Weights of a small GPT-style language model, trained from scratch on English Wikipedia: vocabulary 3317, 659M tokens.
MLP neurons of a small language model. Each row is named by its layer, matrix (gate and up: input weights) and neuron, and shows model dimensions 128-255. Each number is 500 + 25 x the weight over its row's rms, rounded and kept within 0 to 999. Numbers have three digits each. A neuron's up and down rows have the sign that makes its largest values positive.
A block is one neuron, or neurons of one layer that tend to fire together. Before each block is what it responds to, as a language model described it from the Wikipedia text at the highest values.

Responds to: Superlative "most" plus word-pieces
L3.gate3:490487509491538506510491493516529526509481497543473508494529512513505492504500503480512503536462508543537482475474494470522501452498497459481481453488504481508459513527515523487509433478493515511432517513502458486525511503498520574527501493516452503523524519463519516498471520435515527477479486458504498510465499484495468494529513521488495522476479478493543491514485503486495480502451
L3.up3:481501510536503500520530502486501476505488479494501504540499506501503485505456548490493532506506535576556472483498498508513494485482492437470507455506516467513459458505524489511502451497489496505497512494486515541477454472510539504500517485504484516511512542525456497538478473456482507529513476520529501484484513542455518484518441505509479485471505517543498515517495467477509479510484
L3.gate118:524531497504510494453455498502497525498549484542527532464474502501492512452527535456530490494519494517497485536494555512490509457471503530531508503524491517518507484502511454478474504493548504508478484514549520497532517481541478541522460528514513492462508459517494526488468495505480494500502515515502456507431460529490514524535502491514527483505518482508528507534476537518525477504523
L3.up118:494521480513499474497481492525492473498496486497508489498479510523526509495453448518495497447464484501487503485506503509428516492487494513445511539538471504453499522529541537511464507489453478462487539513484495521513529517475499479508514486466515475497510547517453541473497465501479475496491455476527484516476576465463493480506482474523467550472485474503517497521501484511487510517517
L3.gate285:542545496502535479467488516506493453509537505501496507498511491493533472478505453448481486480486479492519484495447455507516499503490471498513466472480512562480495464514538549509481499500507479494496514483478532460469533519519516465500491472509496487526494494514501521468474535506471515482501463540533503470477496481544468482462459495492509455480494521464502498513489528461489512522513
L3.up285:516532476489523519477456494502530487495505516501453460491490506437542549512473500469510473483529509512501524491473464527501482529552510512490486422503480540516489486512488519498456486555481486482533456477511545518491493504522471493464501472534498482544558503531490476510485488519480480463490539497486485518522510457511533487549479502498484461521537504447516507494525472533494518450455
L3.gate425:472513520499508512503512442486487489510496486480470498502424575510508498492491512480489549496535472542500513484475512553535479491497487487508461491449515454495510509472487468484510538478508514508501499482497498470457477531522506484502484487508557491503495479458513511506498518512501498458473534483453501501513525508509509516444509505502518499527474482512536520516493489497487488485482
L3.up425:561485457494452572527487528477523492502513497462537483483509491494521481488519503504480494499500481468472546517486516531518500504470494476499500507495499455489514484429491510501494502499494488529500495473481520472521504511541528510523492522478500478507475469483484502499495492475516489493451496493511454496485468464507483524491495532514499520490488501532516501530501508451474511498463
L3.gate487:456496499497519489500466525501509493554498463486511523527471509529513526496460538500535539442507478517491477503468506507554499489485513479469516505516514490474524510511526499521493493474493478490508511480510490529542518498511468540519522504464500519527488519541471520468483490497521471486507492433530463539529487441526514467514484548509545478515467467515508531550505482463453461495493
L3.up487:514515473520494500483444483531496522503525480508490520518490461481523479514545497493495499451496499529460512506494453505524503504443531516500500495536491505455517515516558504529505499472467521472483505496528452492517524491499498528494486470475502500509524512524473495537492476498524522489443506465471504533452473513525463543515464535517519499512531459486502501511491486464435492549507
L3.gate522:491446473518509497509483493511487530465537547526485493498506497477529515466516522511507553489543473485471491511502473509511489456510496440458488420499499486484453490496495495446479543551503507452538483466512535520484501531501513494539495475500484523540486529492511528481504490487494475496517492504507473536500444507516515508472524529513490482480496536537490485523508499490500529473484
L3.up522:537481524487497493517518509521510519534504465524510435504528519516456488501513516513557470517507519461487474489559511496521500468477492492459516527465518463523520457471450530539506505453508520526486492480498482516499482487454495476523527513446484539460519493470524504513534509495510520511446494493501463460522484485461512478467462476479479496472513521530486515547501502481500492499503
L3.gate664:438466494519512523495483545467509546466493496526462460485477470493487458480503492504497526479500532494509488501532503478499447478455498484561531481480500489515495529540550505473521522518509534508520522483451508490480493526498510473576496499468505467520476536462485524505498486528501492454490514535501484487489482468474463511463520550505505491499500490507479487513482487488551488525452
L3.up664:493494442447487451508505460505510534483480539518503513513499467487535502500504469484497500517536482494477489496547506545535525478497476516530525484481517484493466523478492525497475516456513504494523501477487502484477490499508471456518468527523472495509548557493501505532500502514509529525503530499476459532486510495528475549491538543511500469518490503509527477484497537510494477510493
L3.gate701:488482464487512563518500481493502524449464479502492447479457436509520527415539515489525539505545528494487530474504475526501536468509496489498437480478528475487533526518482519500530510499484491558524517486521518489482468513470471529525464493518523506517506498467516511486479468504493473453517486500479463481470458469461498472494481518487493514520522490513506481485495481467507480450525
L3.up701:488505481533479469547492476480484503475508550548506516528507536484484482475463504508511504454497506514461505495539507486506497496501482504510443448482518512472539546526494546457533501537487501497475478544496498540493515506449506524525466512457506502498510529508514524469475488504498482479468489519527480502501482487496468514488504532520511490482493519516536518492472529532433502449519

Responds to: Connectives and name-internal letters
L4.gate21:498548525496479479505450484496523498492502523499495470494517508492513472459534522502521460501541519484518530464479500529486524486490489560484517452505520448506494487486492501520479486489513512444463491502482501479470481510498477522516489544486516478479488463555475486462470482479470517489505560501484490463475519480516483518441520521467511497504473443506533527553501509482477449490509
L4.up21:512470516495472488514528490515514507488516504494514468479513532491488490457491432499499487462570477496493509498501528518482483508517511546505525481536487467493506462467502482544488524457516499476508521450517499544449492495516485469490472508536549523475472509530478484487464512532488530518486502498522480466516543459521504465491517455490521471494467498533528524516511519540494423496497

Responds to: Place-name endings, taxonomic family
L6.gate77:489503473523503533483491479468487472492493493528490518497439481505515457469537518487495445466543471505483538457494512479518516474473513491469501450527500532512517501483497499495480470512515517510485483450470582466515531483443488494495514519479506512496492498488440519487501529517487528484498460484505520506450480489495509545479522511502502509491532460500520513524513456501499540477495
L6.up77:503473520504498515519507482473509499474474508524491489530518535479482487493534501520530466547474502496457474487526484514503471514523540494433501470475485456462531511466475469501485519548458512477492498517465442441498517480494481543472494484496518440480508479542496469520509488537508525504529537510516487453498510487542516523513512482485484545501460470458463506546483528483523497494518
L6.gate308:464506487522476477460519492467496476478490471554513533473514452515509494491503541507454506470568507553472470489458520512487521475476557518454457476515527511546488506493490474499480500541522527508533491519498509475530523477495496516502516530483504500545477484490521520498497504493496486511501491538522473486477499494451516524486529508469497499518518490536501476502506532484487467469486
L6.up308:476502526474524497482492500486494487506436469489504546488524489481521501481528503524541483491500483496499530455467525515480505516495549510531457508520493505433476498554521488516519581536509535499457472506502451496512501523467510501521504514510486504475483508482501500489535511523520502507497494480478530506481520480507522480535526528517518555495485488485471492485536513474504518492481
L6.gate324:474494521521484494495495484496528519471533518526510538471506502468503491479509506516562497498518492498477461534510518515485528474472524487529518478474483529551506517496526491470494522535555544543463486513486526504532510516513505530513483522486502491468477492517506510501469510539477488504522508493526473506516496489473501539438508539476492549527483466473468502490482448473476506499499
L6.up324:483514485463502533475511517529542467541522496507509526464506494549481534523504508453475501500498536503514468477513516499461519487520490489509495493520476458483480496469489481490533484522518514512519471440523513479457470488539475516467501508462487544538508526489506498518464494469519489482471491517483520534528539469470504486479482536505510511507487458506518486484536508539457505469498
L6.gate339:468525527541524528527436535472454448507494518459513474492511492474502492499506529521515502487475516514481499487502470502478496506426495497514489474499529525505444444505558496527480498456526511516461534527515542520534442485491485515483484515456474484488506496487436510471471506495493494473514500512459489494471500533494504536503532517505496544521485524474529481475496485504500531497544
L6.up339:458532497506490477472500490463505488478527526504558500414478483493486470520511487478524507476476485490519513502484550497474546476487489491524476484530464528521520443503530473515476498521531474541507493511518538489505501495488537477530482505477549547506450499497531472541466541493487468548469485480498512500516530472452503525490483498457513497513466448544513551497485501501494520484513
L6.gate389:481523501547489533493496469493497484502495472528486517535559484476558509502480519473463527506459530536531483438473477495486525512482543503503474492533554491516528474478537511532480522520486506573502454541534489501515472491505508526524539512508485486489491468512469509513450494479479493486541462498499470501505522464497481488512530490544487528508524426460477496503493540498489474481529
L6.up389:496446517522525498515501513512487463463458532477497472538533484488507518515483466572518507432454483529464483494508498453480494520470469500526481502503517467482546471502528541523515506511482473528485513515513500483471458486513507485528505504481509499476534483510509485470529516493517465523484474480561526492482508476490519503558505515514462492477507508505511500481553493519523496528493
L6.gate406:538519528510529500485483514455501523454504464504496491495501524460513499507432502485501519479490553475479467462485500511477504455522521533484500476472504488503489474462480522465483517496475493521531429500501492535518499483508478523463512548509537504536516469419481484510493525502492533471488500494525496463461461521524534554473524501465521481510519523489487509554490503486469505475539
L6.up406:504451497526476507477499496515453510494527520479549466484527517507524468489460533475566443510486456529491513516494501535511469500515479471502537491449502541463498550508538504472499479497512535470486473450499492486522505517524490526505522505525516508486474478502530530505466494471487500513495500496510494481449483491505448529482481548487514487506492547487518504530506477510567454466501
L6.gate492:493492500542501509455479503479483463496538502508499442464495533490482465488465559503466488492526521506491487477505514487527554488526482482501503428486527522537481483439505541523473492539487520488510467533528490457543564514480470510521483526483503462479448497500485471503465498514469492500516489535526498511486495469517499526458491554499519536520496444505462534524450492514482525482493
L6.up492:515495488486518489503504454479500483549491502498484534475510501500482507450516499496493496503523497506521510476507486437473534472475476459516444505478520514557503489501546520508511490477479521518471477521509492474558498504489531506503481504518509509478455461490505484525499517535505540520500447510532509480499524565545501448527469507466514548508529466508498512518504479508512509532549
L6.gate597:501543491493526490529526504476491469490520485510460559460530516484498477511546560497492494491509473493523510488509485548487506490525505525466511486491470494526494522525466487483460515459493502461498489493475496476508502467562519530497530493519484470492488468521523475464491512492494506507527498500455488467472479535527533504449508508497516453493552490471493517505487505461512522508465
L6.up597:494469488505494490545514540483512531466508485516483518527534476490497466530479518509455491504516514478481505440469436486541521519485479484526515499533475509497524518496482520533483499531491494509537503448457533522519474517486519465533503541464491478504504519528492525486513521543507465498525506505486506480492484522505503472486508523516490446490512517505515513525516523438525522484503

Responds to: Predictable word continuations
L6.gate7:511467522496543490453484536495523501476512478497491507540534508496456526465486472476497529500500565542449501487437485496507485489475500502488477487527485496511504476503513473513477435491448507494528463514456527457499548469514518497544526546511516470492473520502514480485485507498484482504475514484499480509452504491505498510507483495520493473512517535514524525521503507496499503520453
L6.up7:465495510502508474500544447457483508512480511509511542480513476537491471500494499507504473501509472486512456521513550544501533538505446502511504527506488516472513499551511480488505496527488499469509489541478531494460509530522479510495537510472541525454546468487524486517543490532472454533527505523503519542475464500480528481498512514490478473510486497503496494480516512497512545492455
L6.gate41:512485533528512480503506517473499479495507450493438516497505489495529541477483489498480515479500531500524540522501461529445507467502479503481481484527506491555498496543495504497538472499520474542526537492473461507501501450481476485481526470487503505496497524505520493523498493466496509504560501508538494465501523476556508486517514513487489516501499531522478487492499500505512482543515
L6.up41:433509504493528495527490483481516477486459506532534490516545541528495509475515500491511487529472571478460488479540521466504427516504518495470486530507507504502546434522512482534527520544492515481495502542471489480493470447496509509515476469487486491505522509500518497448470499534483453500490496539504537492472495529516480511457520473489485546522497513496506520483504513480500500521497
L6.gate186:469485464493514462507441495481507427491507465541521473488473539489488483489500526502516519461477500567555505507454503481515483518479496521520478514449517496476508474508548487494514502508466501522532501511480517503509509543462499480513488500536485468475512468495507519494525467507470543507500522474545493474451511466541513519510538502546525472530521477488474496503470473463499465489503
L6.up186:519489527460512522531467524494507483554503480504472496523509497507518492503496500462532513511519536496495514524483475476516495498487483528506463486504488523484467498524522443543543500459475463512514501479516535502468505458465497504455506539463474487464516557502481545463467484503502522515530507512512446542464519485500514456529510520542511511510506511555494505494491521509490468524508
L6.gate272:461502512493473496520502481517512545491536476490482501581478473496446469486489490502496476502504503504509493510487495511482496501460513503500489455447556460488484517463519520469486522524508536498528528526470537507514524491507471464476497472520498496474451511453487499547493516516441519513501505535466510555484494475506496523496517545502534497541500523454489544474484481512511466469472
L6.up272:510478483485524498537521505509472455506483515508509517523503512540502426511508524482491507501518457537508513532480520506469474530522521501503462510510547468565480551514504505552482529493507531496492454487494545483532523486542474513528487480496510483507463458521498486514537490513517519499517535489481503487521502504531506506515500505520507550506486556505489467527524486507560511466523
L6.gate580:481482522505508482472532488503506510502526476540485489526494537532549468484491562497546523444509518487501505510492529551440503476481551457488534496519486483510485418496511542490539475518466519528520465500474467507494512492491522471492500501496512495495462531504458481504483517496457502474510489540507526461475491496481462500498512548511514529516540491510509511521486443506498491510514
L6.up580:493491504525468523532491518541498514475465525546466501507514507531486558541515487535492474506460543544542498502488495499494463475477491518494511487509500512516477507527542485471458504526512492512516508528524497512486492459491470482425508546505486496475516555462489525495517477496497459524521538505512521442503504493498488505494472501481540517487494543478505480487517502499524465449522
L6.gate640:501494506463503519445486512487511527498519497472513522524484500484524453498493492465535493491524457504475556541485521567526501459528520500491532446501498474525546517487464515507506473485497495512528522509488476517497531510505469521547497516486526478503490501544517551488483488472497456496507505458522487495440504486529459537467509541518524473499516526498509515515496539476566462534529
L6.up640:465525487512487462520502510483488503486522525486538444502527486485488526481518520498511466508477497461461466490503491494512477473473544514454472495471484469489437442522478501512486527483526506542522480575513513509508507483492522527546496519464518479469506512521484484520492471526465536484495488493503487541489438493470529538532539483493510478527515510494497493477471479495551519496480
L6.gate646:450525523547486520525489487539514493491520488538515508501498490540504458506477534505494510527487490516512524500509477477470461492502547491484515504479483467509519531475504547528498557534519528482493513483509511479561493467495456501523551496504524504495514504503446496502512488504487504489501502518458514463483463495491498534442541532460480487536503521518523508555500501509499467493488
L6.up646:519431487516464509514465508492446511513479476541523537470507493509484515465455544503513533450444526500491502495502486471506522504493493481537449488478510488504465481451521546517535485479446509539503554473475530466514480490472505449509500498519502467497468460506461502461498510544522479481507530510581523490528470522516497507469498471454477517493502511506502485528500508506502528497559
L6.gate667:468541526493493503502496496507517512515486443499484538487559493494459501488508509490523481559517488481497514468484481488513472511480473478501516484508483508495488495557478477489467515484502458450495471509502524485506486497509543465516556502456477475513510510505506546493481542520504507518540531477477490542491476489495525465493536502497495468506509447484496496489483448463517514519445
L6.up667:487520532478519462473475495487478488485514467469521515503528547465505494495518489487507448519489485482450522522518511512541457504530497497460542467507514525488497492534493502496482504506497503467507462525543545504475494479519537476477517464425518454516518514517501485488482498529494503528499519491515540511523454467493526461480505541513524495498509486488477500518490488463483519546480

Responds to: Late table-cell separators
L4.gate80:546473467481514500502532490543526490544503483549469529542529518542503492529510519498500521499506495475501461541499544472522509504508532476472492508490505480500472492507559534492496536487487529494503503493500502519470517477502492501496529553502500421508485489572523482506520485526485482493521481508513483483440494484513494495512507478506508485502511534520519538540490468495448506525463
L4.up80:531484526456508495516489469508566514520501485484499534529515500509501511450521494494494463525468559482487541449486486474479481479462461516521505502485504476478530518520491489549451539493501510538508480456492514475514472507477517503535532555515480464535470466515513516491498513522506466464517554469480485520465502518497530511511488467523498487516460477453536503516506469494493502494483

Responds to: Comma-following conjunctions
L3.gate207:474493490471495468470512500513472517544494480478506534495511490519511449500479503480511508519485510512523492520506516512501484474488548473513492498547472494505507496501502514544504529484538520506493512472483502464512497529472509484499541508462520496531478451489498458455489495535473472474523498502491490515505535480494469531506545525521517464502509522514510479495507463541486475422481
L3.up207:482519458506477491496466458481522510450498490529482451471477494478504523510461523495458526478504472500486510499481455504483485480513512500517492446492476506470544518513495489500518500482538514500479501476481487506483493480503506488509532510449466514483568530547446493488470520485523516474518537462466478508478493427523528458523546507503468513530513509529481519443492478505471556477497
L3.gate237:515486475490496479526530495453463498520513521517499463484494502492571469487494533451537519504531541474520499511441504523473484487530489515476446422471507514505516461541498543479506510516506520488484506474458508494504490515506489512533486536519499518507512497478504487453461498493500518460476533501488461557482470485512472505479498535546532524511481504511489508484497532529473526478490
L3.up237:478513507500468468504488467449504523562519520469477468534500533519505527466495494513510521485508470466501444500494449513486517538511498489500497483512505456505481498509484477489493491484441483500508511478478456502488547551526508459423496540494488510467454514480524552496492531511486517518481515490482506512517476474466526499479482475495542460484515492520509513487501514539485465546481
L3.gate416:514499493497495504482496497506518510512500503494480536529497513482518504502479513486530537490568465491531527484437487473499527504525487475467497527501501455536462484522505475504480480507479505434471496473484546526502522489509499516482488516511487487495479467501479496518493570485479499485514533523548459549513475508491484509524482538535513510481504452460561522498517539515507469514491
L3.up416:503482523478532479463553468507501484519463514498475501510468496523549492483502501523525501512462497493487530523489501469553498498532502485499511456528519500463514470515462482493560484556475490517499497476458511479468540543529471512447486505508517492516493503435511512487480493530511473496508517505494467509519513543469508547464469471502496502505516500524479481485504512545506514523512
L3.gate431:513471451521499456515499503542527505503505451543508534510511508527466543473489510517473517493504493520537506476454521478465552516471536471502483475493475494517462511498516499482539488477497494449490433474520505504534501496521514488533476507492459511513446498510481553521498528515499501509493507487461492505498525468489511494522489535541544509503504489518466498548511483481503434486509
L3.up431:492528556511482506474470491473543505496490508489540503565525568538500473477521473510536518513461526516521466469515510483441514478492541493497540485500474508515470515506459498484513501454508519487481522524489481466517508495512512533520497554450549497480486468498535508478493510479497479484510496501510508538496491529512510489515514557467522527483491530501467491523469535520497480493512
L3.gate474:461455482508508523465488500431504529479489464475525476467485488519476550512497516485505496514535531541491472504516477489486518481518509488536513495508499542507501535505476514489488493498523492510521492459515455456507535461510522515549547544478508475484476482468487517527515462508486483475473480496475472436498493468458509527495457521523497474508489499526530537505507483499472509463495
L3.up474:476485492503481506538460464474495529489539486490479511502501514482521508504467467496476512463485500528541486505477458544501523493489552497504526510535530492578483491451495445495475485530520522519459486494486498499501525486513553472488556484485517549483497505530463476507480451519503452525541474524474481518495483518484496522521517509542510442523475489487497501489521530521526502492503
L3.gate484:473477459477500521504490513511474486532506511537485456523477510525541481487468453469474428518518518482499516510539500533476502530528510536531496538458470517529548568474494525501508463498545480495498482531474518515496463535497483510491503495538506517506498514530520492479477514502492533499523459548485532505496507507471483539486526486487529509486461494516483526515473545535511477477526
L3.up484:472485464474524497495462511514496506513492508487488481471536489458485462557481500465475504530510467489495498530474514527513491490502470456475494464505483469492516486477502490485477493517519468504517472523495490504537476536511488499483526478514488485495462523542501488459473523537477532508500470497521508489519444458501470482451514472485517460495469470506481517517505501478492491521487
L3.gate575:529527460505508499493482474473540532508476513471492486536495500441470498472506504516489551495508482501510505498424499499500501470535508466465465511491519463496505447474454498513524466507460510539475470472501479501506471479490510485495498545490438542481545476456463550484510479528516470483490479462491472512526445471484487461493496518515470496493499477503502506477493523520488530514510
L3.up575:501511449459513480510507468505491538518497536476501536464472485515513509547517480507488544471489486478489461492510535505550473495564527491448471454542535498535490466530526542536505502464497508510511511494482501507505465478500472508508507526499484485497503473496502435493479501476502524504520473537498503493528481513510510497465518519510509456506469439522541501470527482527511488496522
L3.gate690:495437460493509489501480542491516499494500499523485500496551476511492489487491510494477524515567476487528532487519510496480530461509502510511536490505503443562470481478475503480502530489496497504483506501519475499565497502489476455490474476490467515473488433473485494497491472498538487458536506524503488522490487444503493532480530529493514469513544472534494507471474456472516534480506
L3.up690:488489448511445512540487504460500524494515487444470477517516463505487514469506558495482539532497473500514475524537463542485502517472494516525511481512494529518558534461490483461530525468486514479487517515507503558444481502491528495489506513475535496456530500489501504482537514549507517525499523480515498516506504482543517482500489490527527524495535552535490498449503496472489508481477

Responds to: Word-final pieces of country names
L4.gate106:475540466535508530506524458503471507472511480527483522491494466520492471461487473478510498484510470468518520503491473508484542515550459463523505450493498486501496486494489510512539496473467481480502466510495451525554487553449522513524489486484538495463512442496461482496483540497508484520546479505470493491424480525489475511508495555460476511506526491468531485531490480510476502489496
L4.up106:469522511531502465429519556487503498466496489485507494499532504473508479501471499474516511447520508503520573478517495486505474511476506502517483498507495520516498484507470496509522547496503500508504482470533472518528512554465524498527447514466523486479494514518513499493490494465494530505483525510431517549505537498485480522486490502492508545518518522512454490535471485532516523502487

Responds to: Coordinating conjunction "and"
L6.gate6:450500507459518521531496483507545485542493475540489523480494520472509516484497539511478511515452459515531504473496483526495480474502459517510491453478530520541523497540469505475493442490519532539515526508473519498501531498525468507518491507523525484502458461464481494491491477507500527495507506528499532479502501469475511512499504486536508481506465448513484493526505513531500495467490
L6.up6:471480533523516492528499464495546556485468462520468462544470502495534473514482530507512496477543537506487510473515441503490497511544480478511498510492479513474538525500531534498532512523495531509526467474518537517472536471504490499543500517525474497509461520498517457491534483449495533484492524523526518510543466480487488557521489505520465478495457486491531507473510488495485508486505
L6.gate209:503503485491528521491522473484516499550522500506473514531501516540542505436477551492486508472516445536541554496471498550477546497520529489506498456514521441541501517495477522509484523514505513475465493477496466493540545543482492472459565490487508494468498498488484519496491466518478496492507479473478532502475492513495476524523523509511493428523446440467494517497479453521495485508482
L6.up209:511486542512485460458519499536504504531480538490500535466468480486505505528532507514485496470549502483527533549454464546514501485501514504531521493506525487556475478496505574528477476489453504475500517491532506453515525495504455504483497512510524514457495500464476533499497536487496547529509498464512535493529507461488479510543475515491475472487508486489514518473492475502529510513487
L6.gate231:437497568528524497475509475489540547490496484501505549518485472464541499495470529489482523488481478484521482489491490493465541529485507490489539502498527511516490496488479539506481527496468551470507501522503501529519553490517464514491486506449494474486496544493480493531467521485470553504503500474510528456493473471478520494495496467454506474514499469536497501525491469462467477504472
L6.up231:485482512469485514498447510476524481496507505475451516523492460496529497477437549499506521501489459528461481535483484498465520486513440496501544492549552496480507464525517514457548459496501522451494481474493506485467544499517507493468501489478511482467530510506532483463471473494509535522477501484507474486486495484489487501497484488504503505480443503518520514494521513476495443499512
L6.gate253:456530505527523487463433466529536521527513524496507481481499498517527523481483508484550516472473532496519496500527464536529561494482498511498471511548522488479521467509503528562505466469513451525478535509486472469515525508497499463488494502456488465492512442461509517493488506481467513464503519517484447520496506477515493512492507516471496443525491520529494481514476490517498500475485
L6.up253:468486471537515502523505499485511485515497532519466570531477511468482501548492513501510477552509516468523465486499421507478544534474504479486509466536499509501507513512492529472486475495512468482478486508455481506518497515497498467530472506501463510505533474485545538471506539482482476500520488476478511541525458513516517465536519511523488487486533479496494495477481521492483505556517
L6.gate318:509472546482515499495489527510569479495498515489425502494487510496500493494523500517430529494510497552486517464500529521473499521518504519529499477529514478515502495474516508492505500537473502535505490502539490506532502512504503517527530539495475453529489496491490482496509482522516490527553485502475494493504449443512467488483499509464467510495534455482554512544529494466476487456483
L6.up318:483458534501519452505485488502513509525476493535482513502490496501484512546482494526507479509494512536490474482469499493465501535514521499506511494478501541502498475489514537528496473504523510514518500528485502516475511486478511502545500526522472490508455506514459518508508506490506476453523501511552532504490486478486441512465532479508513528507500508478523509464512534491539522487473
L6.gate426:516476504505495491515477491462465538549481504521513530475505476470547533489499530502484578479507479501505480520480501520468529504484523502514510531499524466477444512504493506502478554515523499531462524502489466467527526514466464494500496500491466522482415511509506515477507478492491527471501453546495498492523495492532478465499518488463464491507482495511481499506517492474465448497482
L6.up426:519490478542497490477486444509444489494479484504478532444456500477494491473504534544509438492540506549485507492494497498503488470461535505481572480471494509498452507487508469505502533474541556501506454486479465506549452526491488542547472552491487496526539495528487517505529514494538513512501538506494478489486498455489543539525492510505500489481466466517512471544532525520495497502523
L6.gate514:545441529499514483510464476416497464509492544493516480482514477515558512488536461535478523476503530496550465462472487494533537511462468474466533487511543457486530532474492520482529435510533517501524475492499494525507510490523498512520504490525516456503511532529504522515516509450504494477520468532512478464544504537489494499499514524474482455493506521502500474528513502509475532489500
L6.up514:453482459485503443475486521489503489498486532491521476484485498457474495522500510522454510505482493519510505480479458557486492495557514496510487524530513512521518502471538508550530465500502514535509494484560437519489492495495491507517461493467462513520494522462506497488521510492519538530496515493528523498515499545534546472489469503474508533479497489500487461508513483511483490497500
L6.gate543:454513480501494427489519485509487518507531484495486495520524510461519536478463496492536481498531467493528478491491456510483485504478485504530484493497537498517520550515532518462500534483493485530486475526453488484526522442452511494477512557506507488486540482497469472499485534485474502482507507483468520477479457506503520478475541501482491529513505511481485509551461521492531476503507
L6.up543:490558483475519511488562491518509489468526480499462454475494521476472500484464534491481522508485475505480527489501486533497511509523492511509503483483558496469531458506514462462531487469514481537500530535495545502508468536492476495497515532494491498450533487493501473508488493524506511506517489513544451487535519460521523486514485492520518491499479458476505498518523500503491532481478